Part of a small language model's weights.
Size: 16 layers, width 576, 9 heads of 64 (1 for keys and values), MLP 1728 SwiGLU, vocabulary 21823, 84.8M parameters.
Architecture: RMSNorm before each block, rotary positions, no biases in attention or MLP, untied embeddings, normalized queries and keys.
Training: a variant of Muon for these matrices, 1505M tokens, 5742 steps.
MLP neurons of a small language model. Each row is named by its layer, matrix (down: output weights) and neuron, and shows model dimensions 256-383. Each number is 128 + 24 x the weight over its row's rms, rounded and kept within 0 to 255. Numbers have three digits each. A neuron's up and down rows have the sign that makes its largest values positive.
After each neuron's rows is what it responds to, as a language model described it from the Wikipedia text at the highest values.

L13.down657:161095080103099146104106176139037128137111124097139120157154111131097172144101108146152137092137143148150135123121120111151120113120156098103126092154133158108136137169153156150098110103161142105153105133102133130125135113141116121091127104107151120115158110139091147097168127088151138142068158148108126136119140147108148140145106148150141154129114140167160110162103156125127115177131
Group-noun modifiers. Words just before a plural noun naming a group of people or items, such as numbers, other, several, of, and adjectives, e.g. American journalists, enlisted men.

L13.down37:127110168130114107189191114130119133152119108155145128119151126111107128138078134104104125063149157102144123117127099167149164140147083146104122106125155132134052162163091129097148144095123179131140101109133147142135130115134147125120112083150120132141074143129147135110139134111108099087145145083126138148132112153187064086152178081112118094085143110096129166122133100116139145132109
Foreign-language function words. Articles, prepositions and word pieces inside non-English names and quoted foreign text, such as dem, Die, del, Los, für, di.

L2.down1615:171142091091126137109113183127121121149102151104157177196094118110136116114148114159130106122132101073136122182131158125140099131103110139139160142120118152099202132115134116149131142167141137073106162177096114123156096128163173192154137136096147129135109102133109159105159137148116156114133098110117140116113144133126165190120123093120129123114145112148090147100120166144114097135114
Predictable mid-phrase continuations. Tokens that complete a near-certain word or phrase, such as "of" after "a total", ".S" in "U.S.", inner pieces of names or numbers like Mé-x-ico and .28-7.

L13.down1174:118132123123126145138172143158138117175082141127144129098116137089142107113111131158109122122083104127142100115139156169106123075139148158127107124120109139113066139178121082135145119126150137111096114159116114095148120130118174118111108177169137142143147131096120107089108109090116155133134105147101157139126127142090088095159122141154162102095139095085131095161123088152099105085130
Place-name pieces. Word pieces inside proper names of places and clubs, often in sports tables, schools or venues, such as Rath|friland, Shrews|bury, Os|asuna, plus table pipes.

L2.down1471:121159103174123124124127092087107106162132146109116143094133149106173117145109124121089163122160161083121113108142117136184112154135089145137107141151162150075151095154115167129086158128123140159115148120163086146096176090146157178146160145111125153149119137109132133132115139130150138118142169105135153120117088155127159146103126152187129147138125111102137107103110156155134147094119
Directional particles, name fragments. Mainly down, up, on and in as spatial particles after verbs (walk down, close it down, lying on), plus mid-word pieces of names such as -ley and -et.

L8.down995:109129085133152156124114117099147128149144135131196115113125112111130138134106139125152132119124091162136120138115126111141111145116142158132139129121116161155090098097158142157135103161202108057100152104136114134141118165182155108085114118157096152122067147174142180160126133149078135147133162124150073133140131159157107117127113107136111153110146114135137167104128111136131105139110
Word-start fragments and abbreviations. First pieces of split words and short abbreviations, often after commas or parentheses, e.g. imp(ala), cf., lit., e.g., ren.; weaker on clause-starting words like this, they.

L2.down1604:169116077162115137139127146140104127145166154135172158120145120130161131094104103128134163109142145155118151168125129132105116102088131118161153139097138117120138138121105125107153142131142108145132116128145146147149070145159091130136153121104118138121129164101152144117152133086126123117114093081137102122113129099090094125146125080101111139103143158101098122141133127145175143085092
Mid-word pieces, pre-number spaces. Mostly mid-word pieces such as g in Igreja, Villegas, Kalgoorlie, and imp in Impact, plus spaces before numbers like December 1944.

L2.down1333:118150157134143133122115099135153126107135128130130138076117106179173125094088095127146141166134136120107142087077107129134149147158137144109109106128130115119141112126128126131123119136104098106139143132120151098155138137104113122107133150085131160131148152118134180139158105138139138136110146097132114162149123126116157117106092139143133111156127113100134147078115122119100104125131
Predictable phrase completions. Tokens that complete a strongly expected phrase or word, such as living alone/together, grew up, stand-up, legal age, and endings like anom-ia or function-ality.

L8.down935:157145114094137075126118082133095121112108151094126183148130133115131160150108145137124119139161125094112133154110076099115125107079149140114144126149171100133131130161124139119135127120117124150089110128113093137134076101124148091134160100120172146135173119114129135147140123134073135144070134129162164095114142155091173131162125153161133121126141100150150116102138142129123150146120
U of U.S. Capital U beginning an abbreviation, mostly U.S. after the or a (the U.S. Navy, MGM/UA, England U18), plus weaker adjectives and of in University of.

L13.down1251:077117147111119129142198196136117145129153131119116105123134133147193120125147116109104135126117111140143137122122128128141146086163078092121108136130122110130255150084158129108128100154155186133121111167151099136134135139131139122106109148142171135159150131100124144121139117104124143130108142090135155125112132127137149143118137133087123116123106105130112136129132132137107140095117
Mid-sentence closing punctuation. Closing parentheses, commas, quotes and abbreviation periods that end an inserted aside or name mid-sentence, as in (1929), Kitching, C. J. or U.S. Gulf.

L8.down1094:154085182178137135112121147108098095173129133156194145118128096117150139114143173142132116142160106139114084114132082077113084138113163100126104142139121127106105150140078078079144116110138124103135138134096141139151107112149141107109098156126114130132094125146091151136158141114140084126138154076127126153118165142121124161088132166159112168113129109138162176120118079135144126154108
Preposition "in" opening time phrases. The word "in" or "In", usually opening a sentence or paragraph before a year or date, as in "In 2004," and "released in 1999".

L2.down1580:166097149110107122089137135096157152117163113140158138133141135117111127160122188125097122139155155121085103114114114118156131126114179123111151116163097148072174054121098123134130133118126136115146122128122142128110110149127095168147136108159140098144115141149179104130152112152152132141149154088102105100157119101141163129134158162111151128104118133137126136161103099118100086141155
Mid-name word pieces. Interior subword pieces of uncommon proper names in lists and tables, such as Dun-fer-mline, Rid-get-own, Domin-ik; also the colon after "Original language".

L13.down127:118140109117111138100154116164103096141142110169132098118091129099075067111103072154170130048161144129168153156105171109166156140133132109119101126126047120141100095111121126104138137104142131125150111149125127183122140134122081121124140172111159097155133168133124064128105111117108127149131149161133121140126112123135135094109144153127153116147117149141124128121113131141125118210133
Foreign name word-pieces. Middle pieces of German or Nordic words and names (Fors-cher, Frob-en, Gö-taverken), plus auxiliaries just after section headings (was, been, there).

L2.down1483:190164110138145126125140138129114124147115099148130097144119152140153137133148192101123097117093176157108110130083132132167142105103142123131160137138143130151125153129120138094138141105101149116131104137129099180127084110149081131085151072144101132088131119107159126135079135148159136111148144090113113136149136134145132171097104150112123142132132126103116131138071120143146185136108
Word-initial subword fragments. Opening or early word pieces of longer words split into several tokens, often after a quote, hyphen or prefix, e.g. asp(ectual), un-eth(ical), Ever-gl(ades).

L2.down1497:130117137165077129095139071167143148173143111123101105137122115146128207173111111166132146125110108116113131114132135144092143127129134121112132152148109154175061110094117142120122139140164114141136122172134135116126133114098114145104142102084168149147110120160132084134172118151068136103150132140158153128137126090116184173115107147128146152158110118106086098159142130140114156142089
Foreign word fragments. Early word pieces of foreign or unusual names and non-English words, often right after a capital initial, as in D-utt-weiler, V-u-čić, and the Et of Et si.

L13.down858:151140080123152153139116114136102127099132100161162092144112115150160136131130148151108139129062138143107148111122113120153140134136071157131159151126117143154136153149087160093102131120173095139107117105127174133158114106128154132163158151131133129128118149119136160123092117098163142133127131110184152126125167112162126133136100136094129140120104124122136099115105155116129086113110
Before place names. Prepositions and opening word-pieces just ahead of a country or region name, e.g. "in" Estonia, "of" West Bengal, "S" of Siberia/Saudi.

L13.down848:157148132094110132113112105108141128135077121164115125128125075144111128139138102091148093139158161118106121100132149130155185149093139119123100144149089110177040081153119160120150163117120126113120170144138150125124132144118117142121165121082139105127114132136127124117136150120118136114146131133131112163127119106126118115137124086095163159090166081117088129140134135167132126153070
Inside multiword proper names. Tokens mid-way through multiword proper names of parks, institutions, festivals and agencies (Nairobi National, Bell City High, Shanghai International Film), plus table pipes right after a name.

L8.down922:145042103104116145116174116128130166088141158150121126179157167145111115103154123107134164105134123129105167133114109120125125125152089129092123083119095176132140093095122094086099134134093091077117145134114121160118140123146114114175087144141180128136138118127120132099111142093160118132138137165102121137099143137149108147141150130114102129112136154110103099121172169126140099150128
Final word of titles. Final or closing word of multiword titles and names, mostly song or album titles in tracklists, e.g. Roll Over, Jam Side Down, Walnut Ridge.

L8.down342:161134132140119091119142104138154106114122105106095163109081139118177128144144149148093155134148118135101115134141108116108147135140154138162136103113087124134096100141161127132128139116145155149124103115158122084165136142101164134138106101148134110158130110092114149069148084158122080147141130107132177089096104064130155131155150125191139136129137124138152091120148119113097134107112
Word-opening fragments, often "th". First sub-word piece of a split word, especially "Th"/"th" after a quote or punctuation (Think, three, Thanks); also digit chunks like 376,000.

L13.down1259:103097102129118151119103095085097107105124122128098111165162141141082124122133167089155150059058113099105145174115150088164155120149091130110141143105153092100158118169169129143097147140106166110139129114164156111100106162130111102126116129149086147119131138130144136157128116092149148143140136129180123169118134151105128151148133086135154113109147098141158142134144146137132140094115
Inside quotes and brackets. Word pieces and words just after an opening quotation mark or bracket, inside quoted titles, speech or bracketed insertions, e.g. "Dean Br|iggs", "[The film]", "Still Ball|in".

L13.down21:165168141095115149151107121150104123128132106131172153128122126070174146126119114127144094119106150102096170119140144117127126139097145102131127107144142133174106125131107120107180095144137121142089164105142120130081152101110136148127110161120138087127144122135107095116103061104124145079138168108148083142098149087067100117123136150122142139152131134140127183114127166128140147125170
Prepositions before named places. Prepositions such as at, in, of, from, just before a venue, publication, team or place name in biographies and reviews, e.g. at Intility Arena, of The Spectator.

L2.down1525:180173114087121146104100151122186124191141173065083112076134106112110136127123133099172105141101121146168145144172127136156159135096119110139138118127113106161159146133102167130109108131112144140134080144096152088095131148126113144136124163139139112131127150137102142151150079134181132139118143135144141123163191171144109125135139110126110105114131139150135102139159109106091164093156
Table and list delimiters. Closing parentheses, pipe cell separators and colons ending a cell or list label in Wikipedia tables and infoboxes, e.g. Australia (ARIA), (2023), 2017: club.

L13.down195:124111139127133134117141145101097109084110134096098132144125147130116136126152086118106217141138142089103100142150152156129137117103086079129151099149170155106155123112152125099122132168152094097129156141145137117108127135152134100118122063165114127103092098118125108156138173145167151142113138075149105127100116121088147125116084180150136129116146150108076126098130122095126141128133
Mid-word name fragments. Word-piece fragments inside proper names and foreign words, often a lone g (Cos-g-rove, Thanks-g-iving, Fot-og-rafia), plus scattered table cells and words like was.

L8.down1452:111118099125100192141184173156124143145118168146102098113166148139191154154164161145132153129121144111144134101102136123188123131149119130117120128189129110144130125111087163115093124127198133124143163144124144132164115107137119085125095092158140123143186110124131125142122095107109128124145135147166136123118108139132106095126110137122117078114137129121101124132143126111115139154108
Group-describing modifiers. Adjectives or nouns naming a class of people or things, often after "the" or before a plural noun: the poor, the unemployed, young Angolans, fine thoroughbreds.

L8.down227:151124139123155141083101134122106106162133145119110114170096108142104119152125156140132117110161130133133089137125123100119138114119138175096143135140107122113120145138152109162079122113148132116139107140126149164144133190130119151156113131130130155098115106112151120140103162143082149142134131084144111129186104095151149110162109124105180122115123087132114117123102111132112117106140
Word-opening subword fragments. Short second or first pieces of words split at their start, often at line or sentence openings, such as Im(mediately), H-om(age), E-th(nic), Em(ory).

L2.down140:095107125133118109143151124133109091099130158163141136151142131164093118087155124129101134144104132106126133141207166121117131123113159118065146122149118134123126132122118116161147161183123129129117112164152142130117137141147151119128104131159158145153177183132119174142078107139109148129101143081136129086106147086130153125143139109141128134090141136109140129165116167148106141145115
Title and affiliation links. Prepositions of or for after job titles (secretary of, dean for), "play/sailed for" a team, and National/International inside organization or league names.

L8.down728:145132124113132096098110153139119152154148113171151109141148116167119109155128144133157147133103136108146144115153138138111074136171150128106110111092087124143099161148129139142125167149094117154116093088104082114169141122132088125112138120107150142153075100118107168104142076146131116131129100086161151089141128062119152150133142112134090120140114137120133105085123155145090114136114
Surname fragments in lists. Word pieces inside proper names, mostly the middle or end of surnames and place names in tables and credit lists, e.g. F-een-ey, Penn, Kenn-on, Bus-ten-i.

L13.down355:108145131118091134155167143169120134129175118168109154120119138129107138108138110071142129146083135085101105129133083103090086118122161099121144103117135089137151123146151174143150118123087131143070134156166119142134135091145086160137113151146146123150137150125130146118111118164112157125169130152105100140136129060150161145135112120131128130138121124099069139127122130113117145114118
Closing-delimiter anticipation. Final word, number or abbreviation piece just before a closing parenthesis, quote mark or table cell bar, e.g. Legends"), (ICARDA), (1997 film), 2141 |.

L2.down651:146113174091103146125110126076164128142148130104089127125113113108141121102136117117117122144136114163128116135116130104154136121097149118165150118137169191158199090130115142120123106077146143144130112120134138136146118124134100133121126129170140116160131126148133154094148118098096122141102095094115150162103076109087131130114112129085104171108086125114149166055171076137141161137140
Place and time prepositions. Prepositions introducing where or when in narrative and biographical text, such as born in, south of, arriving on, just before.

L8.down446:140106145157162110110144196128130110110127145142154114105105121109136100170119145113133183148132112121144151138105165116087148129156109143094131124134106164087153102115094094100116106111130115143161160142173137159103133074083117148114097134110135112140119121117134152132172141067140130133165091149128152098123142156086096161128107097112084087094115151121156087096130149134094133144080
Place-introducing prepositions. Prepositions such as on, in, at, under, near that begin a location or date phrase after an event, e.g. died… in São Paulo, at the Bank Saloon on Main Street.

L8.down14:105135131092067137136130100117105086134127096142189109121076143134091096121094129116111089138155142125127154109131129125146132152133123145110086088127077134079140102122122118130161151102164108139180136147143127172114120166124105096095151116149131156155143148108123124181146141095158136126077128147141122153138120114140130092131103076136107092133151104100122112136128129141157147125134
Table cell separators. Pipe separators between cells in Wikipedia markdown tables, mostly right after a number (vote counts, match stats, population figures), e.g. "2,528 |", "0 |"; rarely name word-pieces.

L2.down1261:139144096134132150124166157110137103151113147146114128125137093162142146118124145135129105117150139102100128136120124095149119088142111097132115171123135114092101156084140152120103139154115151116135114180147098150126100123146083148120098109148111109103141102124087138125125146132120134141128123153162145137108118139121143117141152134100129113118111099125112123135141142120147129156142
Mid-name word pieces. Continuation pieces in the middle of proper names and titles, often in lists, e.g. Tw-el-ver, Sp-ars Sarajevo, Bay Area, Washington County.

L2.down237:114131125156104107128120129106106128128134136130074087163131130079166128074142134132155108125097139120121101132126134148093136138102084154111092119136151084118084112155109112100138146137136124147137160128082156128123130149135091104142122117119135127110071169114154087126106117133134146113117112116100142135120121147124138139150127092181144120129111125123104101123137113189150083088133
Post-clause prepositions. Prepositions opening an adverbial or purpose phrase right after a full clause or noun phrase, mostly in, to, on, e.g. "murdered by her parents in", "partnered with Pabst to".